Weights of a small transformer language model.
Size: 9 layers, 10 heads of 64, MLP 1728 SwiGLU, 67.6M parameters.
Training: a variant of Muon for these matrices, 887M tokens.
MLP neurons of a small language model. Each row is named by its layer, matrix (gate and up: input weights) and neuron, and shows model dimensions 432-623. Each number is 500 + 50 x the weight over its row's rms, rounded and kept within 0 to 999. Numbers have three digits each. A neuron's up and down rows have the sign that makes its largest values positive.
After each neuron's rows, "fires in" lists the words (lower case) most often at its 100 highest values on Wikipedia text that the model never trained on.

L6.gate801:505497493528455439495522428478522496528457474407512578555537522570546536514491412604421499587495465527532543436509493421439520478477470622579546483471466475477479476523525514454488502491474551523569541537516496528481485545497458477548475448530612466538417441578468580522483472551475499545397479513565524472580430553481441519482427464555464576515545505448520521539525498488432454509477509502507458473539429448529510553515465570505465515476504429430521538479490457461459544500540478608560506448579428509439491511547421504494445564519583553446494518454544491531480531515461525405
L6.up801:473454517538584502502633507481543463378554543500475543495422504557563489569486394495526561459502573627505422479582490535559504501516471496472507502499468445480546524506472476559494469433509478448460425484445563467550560511427542419515473480505563458571507461595512526499469524505436633523531539439465364521478423499611567447624556630505547453447462512614521458560551490595554472490418614546520427500493459517499539568458468554548504471478536503495470555470561403522517511487563506502589529523480482452549470484522580487505582528470422576494468604497439416478420523546507492533
fires in: "in", "across", "for"

L6.gate248:513436559518529517543487461532530591431492513495503391545440503443526539449432488438502429535539540537571566488550444423451451506488473446547528434539489561487569536469516477558544441569482459538525545483573566543630584414524528496474576442509434466413515533474535502476518468472459554517507578453468500545498608587504430565471586502524465340535476552471568482485415519471488501420599527623606457393579527489582489425417471513471428485504497451609526422435474477410573541507474515511547549484539445408441491389505492614541511479413485564487526471473495541598442502487532502547
L6.up248:466478515414469484557526500390508448467527498597593535496440505466495481471493573568556448511382499541513446494503428472476466479478549517497443471587523462519478520609440488508527468543566461379501475568522544435468463613470482525493575522530556513435467515385484499438476490492415485548431592513512498528455478467479523423540404524423498513461479461546596451500463500416442476498414481517451535463483492501560478445577623446458477470511533535497520583539537450519489477548454452497478452532413506554454567532457463503457425531438402457509456566508448499446516477609437507454
fires in: "it", "he", "she", "i", "we", "they"

L6.gate303:434516450496516561443465486560522553564378431435528478528475449515457499532535467527511377522536495493479475539463476538464418460558489430429461477528416586335478545586504498554556395512539518432499472458540550548540539459608516485540455568559528428499543434445560439422449550600399471566560595518484512487505542450487487536521470542586531432521568455486467472539535426499489535471515430446472455450615547507547477557527466507588456499469494561521543415491469481490494465463442569413509405530529559476481527491486496455486527572534522502513563510477520553513477536390530531566
L6.up303:463455512520466448470434572504425483477431455464538481442401527474482475460542473624493471503468538463606561472508529581434422467560482481484452510524562497497508477560438517408476466482513434484390428508535554541418520439509459478506490559522513465489433371465493458442440547538523516452413577477579473460479533506518543462433512579497550541597444452473508438456544466517463508404438499455459548558440548494433454527562533558488509484479555470515412515489510380515575422450386567543530478507504468525467470588538555441387521540544493546523508543593471493501407513513487542409
fires in: "the", "of"

L3.gate1515:499490419477481475503454418496535485459542490428527513512564489461529575591608463410454494403521549444513457438454492467410470404581516440501478445563529561566473457533461527506398481379542518446567528433548482556477622462433456427516520517516553526468594532452539564630541481543357535438638551487493471485549505510454399520549500489486496573502457524529493546500587459474498511467478497467455493454462569532479533474430502530468518462473452578521521532560435550593459489534453550482613540466454450500471451474460530441498535416468413466513492483487483521473514480517545531571
L3.up1515:492452486456490558551469549481488536572495582499469537490485599502469439595458532514439643539510470418574452513471544520450474492568399552496503543509457480475512566489542550503520583485389467474424574573517545501502537488495436497607497558559653520548558413511478579473447521563459404537453542489598452593447529393526470533523499504421478652505435387422392476512467546442543445534519385427440571525406560511413488515530458496484449532474481598469483479480400513549538472454414486422481436565514573423586558454558521490500472477469467560474499408450465495521532512499510486451
fires in: "the"

L3.gate768:557550480530507576444553449488471470497531493537501481443572517517467428473519473421460530513516503517513528497518547543484551525495463615486524455456517478477532415489474516500498572498453570509505529502402545529572492447471523566398494498593441563499444455502482508394552440447469519523459476479463404463536593509463441482594504544503466447542473534499478519556528451493489448446566503549469475563528597432494538392501535578458457524536446473450435505566505502553577573440497507435426455564445504494493433567492453514411507520618564451461469460478454463459426459457475450540
L3.up768:463474503533575518552504452578534522477570512531494466547527471556433521530500515503392527518471539516552503527537505398516438486475523514523556465549512555550421534466484541438495445523502445424515437514455476564433530455501516455411485564561521555551477433566567455491497433555518532462603466447504441519527554460493476499488512551466441470516531431554533440502416569502475551549511554487557444495464528484439491500476574541511581439486434425508473428502547528507575561480434439533557589433486511513495348436524469507396504546520546432515396546509476463448409471512550505544
fires in: "after", "when", "while", "although", "though"

L3.gate1073:563448482544583645617534472506464525528492540442532521498554446505566580471494516459539571477486483468494532502563500479513470528478503498491493456506435532472513547463642470433550512556524494411470516499482569492500484426523499592491502508483473458573554492439503479520454525506509485414440553523414550418440523533501498455409506476522474439464495589479467475452445455572527541589463571421482557384443567425384504520492411501570471497551456518501558612548594483411436510570651540517502469602490332403517486477460492444484488537420401444597534550507545514473533616549522496566
L3.up1073:483575576497579481558528580535473450457460556502546438499503520476548396521629363499405514421535439569447456519494556442543480545452454400420561493489473409541496447579458552466520492561545554573512457496512330607445415474589389549465531509443583456526630494535474536488488516481457466479507524450498524516491391546462476628571553612478422392524507394501462447486468623462475480559427497391534521543577524533498504566536572467530403466408468496462540454462520554510441551552521425498488512371492498513484466475503466587482461469527438498516566483565630453501528540608568536410
fires in: "of", "admiral", "by", "under", "to"

L6.gate269:469562631583442556485598528578399442440520599504500418486470466449577558465541521440537508475441507554523496377445510538528560440470450521474446594453498485525483475553469588522502485574567543546542492399571500459484446523442510417502449564523553474536511543525539543528608459538569522393552499530517543500635533546503482488513537495590488516432505522485439482483609479507522500481461421509421468444383439524504462429526515564447445524508526488501445480602530464399513417533548472601558382527384540501420464547545530466529432473403564442471535485551469482468481563529595424539
L6.up269:583459496567572478448416518611514564562587524576540517480471510491515475549502513456539483479558542483566537497591540427508439465555513481510579598463374552557529573520567517568548539533525527510534496536386586525474448448540563444541660491586507491459449469534514428518492543393563504586510523442486501523552525427538511523514411446530467510548496551464441481414488543486547504518462412508541453519470435408500459446527529473468436594590494551487538620547523585507503515558448407529460555550609542556550558552579483535494512471428484543441494558503453491483549520564495473579
fires in: "the"

L3.gate1375:496492486489539428408528385536456505562580470437517437526531485546480498566552504525481467516574487478471405546529459492516534505456528475426488489452431509464463449528493474443559496488601466496479562484598469508516451371457524529445474473398546492508509419451566439482518456431440531472504553474456549520478565492597551452407527526503619563484342433492535513517516525487491509523498554548437492472454507520493572493483496446624407466554521604496462485581527443524501439575553442570531479513446475553517555380501483524544488473483542516516525536463459517385512452508465472485
L3.up1375:513560478482628469481507547453478515540418481545463521481484461478452531487518482542461523502529459522503556533540476560432499451494600567453378523507560475505331513484486581431501520514497621571507580489491501451551517527493489534611521548509571578433592512480542543447435579455542471544410405530429472540429539495497483528526518564399380369406514544421491417427513454540511491485425485522565521512616406514489427507483569454343511425462508442537476532554456453532524441489608457491443548510397505582516583550465417501541454449520516462477505552534519520571504444516485496481
fires in: "to", "at", "by", "from"

L3.gate581:560500495530488539509462515573503528438478483569469410432513538420456420541508382427522510388424513438506580579494570576547453503459501408549455607439452503478539434546458438549519608508529467479563521543494562404491535567491574519582502565493514526472484529475489648557383544504487483462537495493479549385542409510497610439507539525536538485549453464519566487593611544516573492594406433590548503514460472425504458516560360474428458493386472529481482523452499519569434539438489527525457440436646389521555480558556568472464473470492484487422515507435562548447552553499550449483
L3.up581:581518513531461472431465532457486510418502538514369604520475514601501514538525550475479510507449470367624533473547523403562379470581444479416468495508341628434439529473451572456517534486482490491466549435547471499450537534436507590536514589588473486500532482452487498418553484544451587556440548512496466553604537552511516500492431454445484485468488524621472552462499461505505539496519489581432518509488479470499323597443507496457519491534544501490425500445527510491448483495420417444536547508448446518493346547446536536615552606478469357489457460478443560519489580492529454610
fires in: "is", "was", "be", "not", "s", "am"

L6.gate542:500461491478414442429462471519413441625514538435508476632523502578521477506472502553533443499478557483495411423465530459508513448487528552482455485521554585547478469614468500492482467554485353522528561476504532577402545528470480486476386423551529429520539545499481461492507508555476463380484466441539526548402433473444463573592548544439499456520600538547471487494445494454483497416470553497595484474501606460442457467494561463615532513453498516442476491582468435500406548664526496468479573540491469490421495531467574385540527495405497489555548538442516532467430457469524489523
L6.up542:408553570465526439529508520537447385522450520577550521427465510483508497448409544442565480483508438498554459495436420467559486511537465496475515467498546526496553364510420530491398491518527497534582496510458435516460463411531486518566410527454552440484401423420563494442495535471492564452497569472499531571554490524573561448575474463505511445402404340535505555480543588517518497508491530466569447538505579477522589540614489620536564453464438551514395473477502529482527500527509482489491522481546568528454471566517546526375411423547493560521571541491568524531448425538525486476
fires in: "which", "that", "has", "have", "without", "the"

L6.gate1215:446501480502563476463510484503481522611527506561517558500543451489450507514506528471530542527539610522494558417479432397550448550513548519538508482482531466559543471442350526526512422588421484545482467528531474623475587566461441459424423512551528539451516556476585450553451383484531466515379426543495573380556460568507518479480527492565378446465511507617478486445473474495448481512469496502520532490489436457578540478424486566538521477419523485479478556512597448597471536430483521514501498477498496523491493515527479510436519537462423516564431503433502487586391503491505446520
L6.up1215:413490504474467458435499546427446566544539539545474408466517423511481483535579489501585555503439506473478561441474502572533405563485570537450501421533566509490443415421475504469510524466422592474501535459394598557560499463439501498493535563525559442481438604482532508560480461469537544504486405501432465487634570482520515534463518478476462527437430476524498563497615425493411527531467456447583529512496498469473525432490525527505463476502523561471436447462584546536488478509438469507498504550519515642496538560459584528507485505419566526583530487520527458537532538520537348490
fires in: "the", "this", "that", "same", "a"

L6.gate1465:623574506473524464526467463479452502518411478534516438657526364479515490540432466437564533470502542490444514539456533456530499529481576513388635542529460464405490376560457551450534394436490509493439466471535542449452444460518519487522488501538534482368465449567455542515420417475600534482479550466446401495484506521435525452484489515517599530509526506512450446566533514475509492585537516543528522497540549542515563521474473481600522591513479485505494513505416399474504551617499459470469408463389483475516565451519540468534539471548390591502444524575458437457468510527545666526
L6.up1465:518461382477518485555567454503482554509525526506519442538492602492586514480544535545541352531552511564477504480541484447579509468473456523500511444379570541577575460548458451454580481535451542573493467586516443429531532435473530627503524463460556512480549457575485517549529588534420546545407513528512462498516503446451542497506603490530540585488527584435517479552486571571451419537382522591568557457492538486445511549459460497482480523477538479511404468466508461538471592518405524428478431502558422614456553511457468383561476473517404508490503529569504511455569577466591530580
fires in: "in"

L3.gate976:503516520557485576471570497493547437458570460559602548514552458528433510534458504514465574491421499491623531423485513463487483447434445485477508479473557562563483527450446606544469468482470435556472427425537582540513510381529560515521435475557460450589474471503610405462413448493514425478593489560475540573470416455423431465527457536433537436511418463456492573488488536477430492516536566486427357501517470573623483429441541539538534547418566422579406561447544548507471458510506494484483476523590452519423504564394544438544464483414498549469536495490477488489344518512495454484
L3.up976:511481490473554455474435545510485415545404538476501541517485477530462378492501538473421454604537552457538501545495484523595484517556490462499427496556461552451569553456517484497412398432555493531474459497535533560500463473578624521483490487499533516498542506511417565480558514508528550508421505481465484522507520510442556486502592493545551426501381504481510512472471489380545537520540583476558428433506528449521573526548530483516485516520504571472482566540479470503494512543530503497605613470440490454469452471491523529576602461480476439469491437533430572579538396423592369541
fires in: "this", "which", "s"

L6.gate99:614526492464378471438478595434560531468416517556437537481557433400518455619581512520435495483479485441509553500381464575452500543499486524425488471471572457557450466573571537504475472571516515519484527507603535491418452506450556470512488467563491529492474526594453505471446535501552427441506512449532517563519534568454541472449511516539536458537469558536535582486455425447497444576460519441519523525510451452442474363439524468544565527537542448460485532526583478486527467640563544479481514550433524479450479490491480467526536518412495406520415501499425527540450537514495460481
L6.up99:444453465526489475596502577524567502472518546635616548473541475473422529489501392480439492490572491506540542444527483504401454484470437441393493439469504555544484503538493553519574491513453526532557482525546461450507556360472401482525514515517557503478500484457545571459569565544575475537508467461479470392548499489515460421568506516465408508507471532506469523470434530469580402557481478515546472575523468495476428597447553448454394468466448563506514438512472547550458475535492517609463429548458537539432545458567484468465456516514420539475546537421522597551489431442523482581
fires in: "the", "carmody"

L3.gate159:548480480412429476445498469490476471497509567477569547452649508485583360499480485536471462444526446487476476452541525484455497487497528490458501576454576567493522573550545528532412525388483492498432490366454539544405481531513550454561410431520518500466488549443526484626532512492556550436440523443537512474570508581464497472554488636535421496529614550501501494447445472540527515559508482459516540423420521501421528455559505477487446554519571478454555514416535493546496491497574559536525483542518508466525629494492554534510561504441552464546445490533548538493474573445493532460
L3.up159:478494462509449503459529484576515547472525535517545483543422522504442496524632442567577508392538566525460532518494558439431458515464593536619479466531556457462481519494517515537455486501523435542448460544592525471461511557589517489565555532497505464620523534447546426490380544401511473547390558390548423493508515518530534456522465469384487494509592499505508470467518558506537515547575585455477491462408515524512564544544444469455462522455459504546529463615548563498450535509491482438531465440515537448546485578414575560528437445491489592487541453482527518509551477485469517489
fires in: "3", "6", "4", "5", "2", "7"

L6.gate258:507493462528520530420542556464494502532536453456514426522459509388572568556517388531559477477491454492512529471506561529515462481536422480536512706484543479431480488493481528537509440517469551442443454484562541425522573492473521469572499509552514434422374458486524586533514468489519475510442467510519539423538497444508554445531452471474566504550457556465527543560482477462574497463520487526491507528524554513383514531562543522563456535432492556539411501572497544518486519574537422472518473447527480434475482433471561392514526499466536512505554528595512551512464551468543410510
L6.up258:440571549428408448468478523478495555471451499436413412470475541518597472347541479491580511504412468557497639535432486489556476451494536424497399503507434437418444575483547481509476465493522562566558489541456514512497496582476522551641514501567452506484460458480500543517507516451414520518528557481529502496577420427472491495525476531447464513540425526504580462530488560514567396468445530423421549528412439521530507563575588524534539465439549464538520495543498327489504509466490524534557492484434447463460510518514567537493445513443651532598515575498513458591522459431557508519
fires in: "the", "s", "and"

L6.gate1570:569558421522458440499515518474449531493540501542532421554520450407528499471484440513504443417507514501621494465573485542530521506586508559527480572486521360470460463518445499519469399488463551579435506537600476477470445439529487473529654404607454495510583517482478459562558505480587451372494520449525534464601460482478521472509443494550500466489432446452437519480478451554487568543464517449461482565493385526476594486465462423376533552427468435561531471524532505473561412469487529418415591475520534514443453387445512548534507568591540430485528538547470447461488604602570421617
L6.up1570:511531426482525457462484486503451546465494519620464467531591421531518465501506522485469454438422471508524425470573541436555552548426577543437545494504588425502426498559498483518545516544476542474420489509559487492528396448463510490534570512528466524504525518437547536540519517459536475473458511416594560388490520553547517487508491497530565542415460460485408532545478452543602447485516554424477453467422467557558596441463448502430431661548499420406547403521483440488472449543500470406481604507557593458459511499447513463485457527520570557535566527456497564435491418474581506481
fires in: "and", "theory", "graphs", "directory", "he"

L6.gate1136:405555526606498547413414462491564437515430468566570524475480555496474493559495501506580513529487526430456491494557548558507592423577488473568455474531570476484563499427437488530495530529482525511520499421441488505574490468502506510544547454527490467456525418506557456461565418452374546527458464465506504463454613466456425560551482470512521544510470493519441585503465567497475529602541440528460469543575534543458545526500533513522620474475524516603552449537498508522505446536454502484515563519532443545451531492526491452536582515514488380547502603465469502516587518465503462455
L6.up1136:443556578347537591564502556485592439479484589628461495446570546452537555525397628518616510583439587477510528500446521513447513463450523542480488531508494457553527514515506511470521489444513558491531504474524521427489498523473455414575525567585407490513576485466566458471525548495478491469510456488496507560519535526430551449449546452515613486499487463368441487496483505573511447513510391529459521548529488587523558535482497520535524523434570540460474502553398542538548538506466523497378581547464513474577550596391568544539523450524521540506518494493447453427508438421531467415
fires in: "at", "world", "to", "the"

L6.gate1331:524576505490456499483557490473551510472439497440488504607613454519474506509552595550473537441437514486394502532484562541510542500551515569528491530521463517442464479576430521569479528565531567536444485428473491475533588522485456476501434478459550527484519537498486544424558484458406513457499493563546560410549571498594460514530427491562453614549439468549351536529470509524533440462446502413478437541591484542510541528523511505413543435534507528479478500564520496473557461464457564520501464547493500489499534577492452429578567483360446374493512493479453474446376498488538564438
L6.up1331:492557487488499541572512589533553546549534533482424489575539545425468562496585515408529544559491493408503474487657436492496530490499495505574424559476493401501465543482536489527571490470548486494482634481505457528518528493443476470476512507447425595475390507528459460493422554494661446516499523497517478388512473479553498553562554545534433571469564458460517498514454585575535492536526508397558469538505500492470477467518469568452459463520487544531549506570513447494507555493487485517480568422355467416316570530506384495537436451609431523487512522529505469510518474582567455454
fires in: "for", "to", "by", "of", "use"

L6.gate1492:552394496484512430494509388477460490422533489503493503495471493466541500462535542468501525590509415572443543439495485422557499543535407518473541500430528473574500552452452440539507475574571574469501584509481443567574434536564473576524589501513384557487497506424467469539489458461442558545546490486482495535452519530503535514532419449514470470409399556461469509512595473487561395417390504459459516468528479472617505583443492496524421444516502474452533462539547600495517548503480408517465583561533452481458439541540475435477546574451519461470526578483562563616433500498551485376
L6.up1492:442423446492584468536477518508479458554470482469534481464459479427418494530485493486502473518473438501467469456430458489502549512497515587517452507549452535550477516571529396413437503521559471433505542483493506480544505384551470412555450497569445558520587498413503543527432464466461485499469432554510454432510564428457547462510517482541436453523483440495587560514471486602471380454445486546530492463517484577469479508602550465526517403500396474555499522614563543490488445564423406520533461456477591506507520437511537586392410479507421408489476500469460471583468481563407498488
fires in: "i", "we", "you", "they"

L3.gate414:516544466340500469504529541517515495537449553456517527522465489422548475414502508494481460526506522431574566547484476529513423469463515442552562503528427540509466445428471519516605585507511538502557456470473527487457562514522490559576501512489530622534509511540541481538511531479466508491551447483477506481464423521482451486487516516541565446488523415508525485546472426540403460497476448481498469513549499610526552484504535513417482569405548424516557531485421623479503451443489498430481440495523472412496539515486354475533563530528433478466479513527477546477437438625458384488
L3.up414:472498519497509545545490460583440547543480479476476523550478479401460443571454475531490472463476541426516364553540538444574505524501555541485481440565489552442556500489497410577528495482480433445526498548531417507500458543500567538455514461431582543457462526502542548422536397468517453498521518468451475465525493472566605481489389561507505442553561536550492586512476494445512543530445445605445568530500568572481453612478427547577383612460449439510460499530486528453517500462526454432507479451549528533533538564525445481555536427537488529474479477514441520449457537521440509493
fires in: "0", "fa", "united", "df", "government"

L3.gate16:465578473448508479517513522453499438522475520548492543570376561527382459456330556538512472448555518525493543505606450473485529559457511477433496574559468545489520509552471427391489496481496458458402464381513510523354443534430535480518417492481439587521503411479509481447533437535487574593479472412495527504502479579556540490495496478505515556504561518618511477497460556476579519473602452438517500505479565506486507401506468588468555568506482458530431535531435576512447499491542556436466525567472513548471565467519482509410495550447458574537383503611579536459547481504507504474
L3.up16:465552528626374612540555535503548494503417427450454511514550521487479519477483524512451581474486571492581572454435615577487558487475428530499575407545572460519459507488507571441548503439481571541394529561569531560489490370541481517481465501487545473583464510476493577586475514478574473518513489499477489495462478427499526425502461479423468536516583538456480473558478541527553397521539461534522475456466420501398510549538484454514381488525421439570484472519521424514437507498560510539511518537579498515490511545525447532490485472485527400502477415530544462462515463541447548487
fires in: "1", "2", "7", "9", "4"

L3.gate1379:529494538567519531503455406510565482516524471483497543462566528504412518520504587510548434495499458499469490578409577472428565458492516456579597462473515559532463451495492580520561527533532420511546481532405542506560583530434555492465494511533445483540510471470455546513508526393435425441478498503517446501555456422527432553512490523462449470560511508577570445519406465571553574541501427482442592690453505480500569525526557499476489505480510454504498467480544568595540485400463425521558460501463523518497455520517535468499464476585513468478555580520480403466465504499507523558
L3.up1379:558579549451543460491515486476446437483544531505500544541495549467406503493501576444503489439472434546440596530369541431474508577458506455519612513464501518530425493457459555493532454492515554539488531586457554451550561597428466542425492519535488520476544567635454558368528534459428465470485482523531614447519507486524381522447458509531469435531469492543422446592518482482544564477553425436482510664490509455586578460434519543445531523428471447483442544559518517551573440417512468515505510565373443529570390481407482560524420519558542446472387453479527499480390456542455485549
fires in: "after", "while", "although", "during", "though", "since"

L3.gate1256:485589502464505535496531496521455509500404496497600627362533493408527392484495462514553472535510389486499470432413502510564574521404565450515478492538467543464570499433495435501499526481479462617558578520522446515470504568487537487452464474429446559539566438540471444432436570466492489484534488522546442431562499555518493487592541514457507429552439510484512532514464562520365615629467462531510527480470443452445494475395489494517456521394547542460456518520499566496508460554473458476512507566483438553580452505491500483438536564483489512419481536596451555470472510540487560500
L3.up1256:518484610526491557494482513587541469554443582501513492564500562485444511550519435526407467490547520443428544488554513487463414508549473550559489602443510524474473510542493475391526542560422536590444499514576494508501461443502542466405468520503505552436475459470508487531473516446532501499536503593461551513536555487575450461472550512473514517533497442539542478542479536540503461433520540490428490515519481499470486602493506521536475475413460573500471456538525439530458465501525386488492488503469512443458510521543540598465459592533448547458562508423603477543581423432498510457
fires in: "of", "to", "in", "from", "by", "on"

L3.gate473:476570472508488497552496510483494558487519411606524435529461561512464494478634456569509538520443484526506533460623569616483437473513473552497515638461490465465429603456473451445531501519475490500512507458522505549468526473453491463487498567504466526503532423534540536497491417500551500534506474513483461511574485360511462500571557591525422542518494481521511540476502438466551464554399569439477534534449565440532378501563500506472508471473595497470344400527511352493420465461496508464489472444550518562553482540482502482513577560483480466536563505501519546450501449436466417573
L3.up473:416486473454519413530482460496486459507440514475450555518488488431545545442531455427510526560541469470551527483580479514561527518581389460518383598472577555466514473467497508463517444461430497476529532527571530567550520508477468501565506587525562440457547472443520493563547532541462510531433495456470470515496476484470557507487494452491585411442464424497477524474503557530581528486505575570499500595426509494475500483437521462495521532470491490475407497505427443436572459565475483553500519473474388510551433544491457531458586591449542508481611548468422561458440476515512447501
fires in: "the", "s"

L6.gate89:480494499577405476475565512542580516573462505435583556535450402526525421446524480500567546523546509460577407449442507488493456395496536476592462517507540499518488519420506483514500544616521510522515456480576447459475491584519486497537478476442503507500534505517469516511460572493446538459514574575503469452477506471537506529553492492490522471554576482534492414615395450503499468535470494424404498484502511431503595609432534436474493520507594562611475494490564525554471381394482487509505485509523461491415535507493476426512466457457507368548498533420475457520446544440525483451
L6.up89:490517510502466505481479381604554600495501588486490431535500496494473520502492454354470517640534515450469501537537555519517539566390517450551466563485488547623595542496428462600502459461461394499575517513560434472514525551503574522445563554537511497486389588469412504554501462404528545516433561543462386563457514459593511465481507550453439505487565439552449459503445463438479445465498538554559471582607487447546393490570349505518527509441581557552478482501520534559510448552470466364458480544516494439495589440479544537500449445515450489538485466480562525498514468453454486672
fires in: "had", "having", "has", "have"

L6.gate1421:590557522422463326477610485452581542458472515603517430519525506491527488482459501544445511503513578511382530468520430478555497497573428502462467480561469559396473508517534571490562469502584537498467480581582544471467540480456526524523509470500472477490509457487450516495461470545554432495523503455511443526514476475471665508584571648543508513518455518520467507499513552495658536514522480584522614460484548405585542524551546433485560623497562531559499556458460530503513490401493477529529599529469562460554597452555468547557527397489495509516504566410523408418492472445563516485
L6.up1421:548559480467491420515504501436404456509499547509428460512508532479556534448585497504518474543436607448510576435482528560510542558453588480489464496459469491467407577517536537531499552525419485501532474516559529492520509477470519418576579496531468486483584509502552417518524577505435507480523514478476533482397449528534514516534452525521520492507465544573508485461371540545446481419509528521524529501539479434531591435437494499521501511485474535543488539435475504536465517557547400532551562522426452531489410483502598513449549476439460439581521554558481537505543453593518388573
fires in: "in"

L6.gate1300:439512427556550431478443446489397546520473531493449532506532615489469572548625437502413528465511481559493522487509412493570467491455388419522513470591511487525524546507445449569501487434539541489360506487538468541500428539424503487501481574491522430474554562536394475597623467516421484486514531468520452526530542553458477514456465480515498508469524468450540376547510502448502497532483534473537430435429495503553614405455403577468498419489586481491491486540506450533542522512479499498506571489543429513434519461504525500480523529458494493371492569554450503510456590467474490565
L6.up1300:558404509541452578524490528486493526507436509424483538505448536458464468526518574495526527462490505507510496439526601549504527497565543501465470482564486488504517505544501441488461441468508509565495543484590604407545488513497550518515599461557441501526466526375544432450450435478497490440444448470516577603473509492499521411567438516565499380536479510595475489549534447537458511563514532524541451534572511389457479536432488522491505561443537460576474557519485509455458496486522504540553485492483441436536575469466565477600483461499526489574510564379548426495505457360485494471
fires in: "in", "to", "of", "helped", "art"

L6.gate502:481515457507413457495527468580487545523449540511405457564502508508480547505550564515518564522451466430536506536453533516573440465483485477532472518455486508500486550541510517542573607469484473526466495536457531417509470517451512500559429528443540538546504516474588602463370384484470491562489493545562492474540500522493494496491521452533471526421467511422436572442567552548528512576538478478407381540490472526379489413635402438515481508442437469450561503488550469494496523582394490484533526552427480468492471452426553421468470547465522500622522472447387486462584496516533464574
L6.up502:465461474388451540551473571558436515508479499456533487484561467561444516502461535486555488498486408424506567483461486566460521443465532521483421491485394543450527465537422611589532556515511494452448529435448501486547406474468494602498613562510498514395568441444624515564565536561485567535545447462555473541525435479425515487410453452584521541440501477485443603576555424440516487459513385652494483518582603463522563407513474539578495470480527526420543469486592424554499496437471532446485542464543503429530461531560445533494502540459515548514497506485494528437561524437494542411
fires in: "is", "was", "while", "when", "were", "not"

L6.gate807:523551579482631521574453467410565456447433585537501525435511536493445457550368532438527464493529456461510499513489507549550502436547497397443498550474445589576494439479491607533530519517526574504524477580514543440570408522419479488421539567552435470539528532527508561480523502453575589507512480490513482567421450478512538610492453463566548470470590612460454404478475548418545433471503556475496523459514476548538533474466429479466531493542535553589561517517560576505487455481545542510433490559535531516408532454478499491643463517380594426425542457539498527491511452577543472593
L6.up807:528439565510596572531428498514491574477444510539469539534515524518507566537487564505520518454516395474479553445535462493487468429487487576545513516526513508465459599472438531481492480513405496559452471554562494399499478532484500520535518481523518545550478501508512432402510471490495491511529553411474507517401560468535540507547379530464566495531564429482560428505317479416580506456443573558496478459583585539559400522593381598395477441508460600528441494526577435527504565499389521434515516523477492424507614468529604438455402441457526453508464462515500515406557425457495467511
fires in: "to", "him", "would", "not", "also", "and"

L6.gate484:479529582419492409525564457513441570492586536518588547452454594419453531506478523561515417532523486444439518449551523523497460517439508486466498442523520444465541548496481497507529550499528536537468522446485479532509520436470561445572498547533457453474509521585554562507481441517478496485652473481525430555524519524422449515501495510467455488522529440405493449475552561569537515499458511435587497448456460444460501614424470475488523549491511487512577501468462536494564511496568553551407427497534605573423504463536495508568518598647595518490481491528519400513516456456453538610
L6.up484:523511461544496568460570526540569458533472463487557458646537513467603473507422633532488479471562460531475508530557496588500460447490506446451542583440430479485469582545378453453471515571497593507460516470495507530533516561589457514550536534456434466547499476526557469469574508516547388536480440465525446500471504536581510491568593486469526454451478484490515566578500497586417405484467475519531460552520500484461502515498496495546563521440466455525531421531495441466499471566572551521499529500455441442489534530503575411515583446490518487487526521524513476496478586481628523568
fires in: "in", "for", "and"

L3.gate596:504459508483481458524556478554575455555437496457592553445476462455421513479528469525495495491496437401452530452521456464422400484491476492440469472496385531518478535480532490511536544567538564510518416607505550578408425538527538420486560473521594431533628476435388468390458428516508595482384427515379545528598525516579513589404486532542574527469504494523454469450445484459574426524554487606551532444558490513512422568528535495492547516407565498511525410384487539583520512504512581449476499429544490459511490507543434572472372474547472472515482496481541506466490453574571544546
L3.up596:519439483491502534516499518404461537463533560541516481513530483526420425492513492498460488456542490570447536617487492407470405562497463521522476489568439514595518470508543597434441509501509469517523490509449519467507427554437547545453601455518485549543440446519530446415465494429447503404523511432529462546470460434508450405500477458397481515589467506487493531447373489455502569517507626514587508339530447528478483455485499479472468533575560522456546522447542529471447473475470581434470519495391552458534479489440550468473511450407405438426485524515581622460481560460493478525
fires in: "to", "not", "would", "t", "could"